MLP neurons of a small language model. Each row is named by its layer, matrix (up: input weights) and neuron, and shows model dimensions 48-303. Each number is 500 + 40 x the weight over its row's rms, rounded and kept within 0 to 999. Numbers have three digits each.
After each neuron's rows, "fires on" lists the tokens most often at its 100 highest values on Wikipedia text that the model never trained on.

L6.up132:521472455576473490524526513517530468566525484594518486474452530450583568515500548384474517524498558556435539470475467434537461530450535505564517607521509497515485466518543452494438495585522516531473447515499518436512491507518485502578436491447466456479459475516494476477503510500495532512492519499413510559466397532461485492483530487542536511458487539474538525515557460546493535509420491508577559535474552447486500446468476469510589582531508514460555543463478478536487532437392492524422472489500487521441494558418514537557587530434512519510511452438537497488552481539443464559477475502505572458479509500547527535476465525538465526535576557449548528494481460418549438494461476523523492481506557507481459462471567478488488496513490547512554440545523528538484484444468440
fires on: "oin", "ort", " club", "ross", "ent", "ad"

L7.up41:524583473547481434510515536593572457522451507525547524479500524436545461539492450494536497392489454489489509463380468509550543610486408481485541412434512482495521411525554497526494496550430466540574500556587479515521503466481482510448476534537516500447497506504562466547494479488531484480510548486481481541470465512458514552551543460485533541503521432514492470447454563459439527551477499443450492509514480587539494472464491484418585462444519475470505521546574560464526569526492488464439477519570539448510495537420506508501455504423425505501533503503536520465494536478438478467544587498480471536548487482458463505503500492501494555518530440489536473521492502458431434519482471494482520452572522547520552527516431487566473488441540514484484520500495543469550539512486488
fires on: " ", "ar", " man", "ife", "-", "ant"

L9.up645:499531473502490485517516524428499535523514583484553489500496491472510479518524597547466456498518533571483440552543491464499526520516509455504518534582555496556450519484493480472504415431486465577478507457481516541427434468494476457531560408413539527533562542478536441483517480529518513396480507401459533529494487475522453488472454470455460476490492537561517574473517436438413558514539504528417466509566535475516506553447477517485468453522473531604545454495525456433507460518486482487496504498423479540455478464455519446506519489510408478425491499497497484492465523508568458502464500507466447491527522468493444452466485487459570493482505535552516613477500490489491501534495517496487446554553476445525542496526527479447548552430510563493611463463492475527527481481554451
fires on: "forman", "ic", " ro", "it", "duc", " St"

L4.up271:409527461400478482562541444458440483517524455537522525482526482557541428502508463488520500520464529470476554529443477521485477506510505537488466468459527505436550584528516535533444507455496441542478508513527493509477458472494518539588453500435467470526472397504504449535554500545451499465578563490488453434479472540449469555538492463486406527433482506470483468582441523580518405527536527464496553465508519487502532483525521508483517523548509493527497524558510569468549583479508455540534439481572474457546520496517440517486524503529550415464560542508576472472529550534465420524485413530494561473427491574480514555468453505468545478485483510479467514524480486452553481519554501456491511510563482474514444465504477535522460499577506509479524429527459616590453553525534507
fires on: "ear", "s", "areer", " work", "es", "ed"

L6.up182:470479468451554492517522539493550603489549551478536551564468488467469438510552569509514476508504542483514463492519474546501445517573472501468471494509478416556488523516514513445530498455476545483505511474480459522487459466465531552473459479536571494427502463532529443526432498520503505460568436462463527495545470484520489637501414506498506496493551480533525564409540457515564436487518476511511475534486444511472474488548511501442526587505537545513551535488511416541470504507540487453582510512483492459483467522470505375533551498482498429532495568473578471475559500460460455514561425480471413570454467490485487499486476501537462483534494488528430637557499506444463527485466502481563487538466526497486521451492518495520468527467507464460573500490494506523432422474519484
fires on: "b", "et", "it", " Art", "ic", "g"

L6.up1254:528462483497550533477453531506477501582568521534468469532565567446487451522555437508538555471524538463526540573538499524555480440493460553528489527524534527539456528560524493486577403510470511485424561481420498504550457508513489482484541477581493531469437460451524509447578553491445511594503496436473496497517508426548477450590518510427516429538510492508446466524403474492483535444539472520482449572512501516477586481505579485472475558500447531555526525498547503531538541510512536468515446515517431525475502518462572478490569519496502465540481526476518545476481536538463455439513475543542442557546462485533503575478496512451432480452539498476467462454451495534519532498485525418503495508509492475563521542439516465569489498452552529540511485503494446494520501542515545
fires on: "s", "in", "ut", "an"

L9.up876:518450462470571549536496596537545511490524542445520526466455455488455496505500519529552483493434556497482513556467508495464454503449468461535545553490500561523519466459497507505548436474496504469451531586473528507480532501397530517431529524524489527480474572468509608475531547463487535533532437433518473504384468503503505519517515492449461487496517429489480433466495572447484522542470455520469560553520470492389436469512569429488494498518511524478505536508499563569465530529531528519506526455523476454480489465532453470481515439456441476564479505482484519557508466473430524482570564497519524522505515548464460518489483627471486523539550439537527476538542474578547482563489421432497539544548512548534531471467490495590469527440414455528483508522436562447590504475576482
fires on: " ", "-", " Br"

L4.up1125:430516527531540537560492526493429577531536479524523515452485494558548487538485521528491495526448495491465446509573602524480494505522486462510533472487553517487475542563506439542557571493488485511511447467501495454499464483487534529492490472407479437499424502497547509487535538549449466441515492478475500463428564529562440496513485550519467483419516488550532504484526530567500471559529487493500529480486528408481526469494559498539555445507484507448413495549546506503545447558510431530448494549487473476537516485521504488483437518465479495522521511517550480526595513499504533446465443515517480517535423485468478503458442504497539464543494424486505483483462488507493478447503469418459472521450451517516411499364473450499505486583458477601489531578461536473495503442483487
fires on: "as", "ed", "ep", "ud", "es", "orn"

L8.up581:522464396435506538557545461483459557498448461510454523489467476432517543502536476550501500429526537501450506475463579543552520432421454498483519585561539477545492547490469552573518530531535500578409478456478507532516544574501489543540506465537462482446437498441515423506530497562425512567474500455464547494534537561489548558492499493513445467524515452525485470491426478484481539536501496490548422467487533503541541502517479465439486463435473514450486488507486563557601514433497459450482477447480539510490465509498488517441524522571512472490405547491492465481491545429503541501471520410512512508477472541491533539530494540492502569550508526443516490525466490495521520516495522454557517491490495508480479496426447482526482595491495511543552450478472559471528563548455463
fires on: "in", "an", "ersonal", "o", "al"

L4.up454:454514501525532447419479572595460511502526512466478457465463490550458563503497522448509540517514566459511501505531431499478527514531477487435519506567527557435534519476510515506502492471480436481546455498422522483510488484502528475547480489518459515515464510513492453520488491557378459501512440417459536488515486459467477536511455508463467452467522545529449543523546557414531558537565425434485523493464444460483562569478442495529461556521416517475507531488500542525490478534482528456505496498519443524456548548548530538548521518524596467508506463539533472500504509449472510548513458525553528507510582522518520465509555453514545430497494499518474527566513524490518434504516533481480419475520526522517571497533564568504494525383487388476436540473469475485468491512522545
fires on: "ie", " de", "ed", "arly", "y"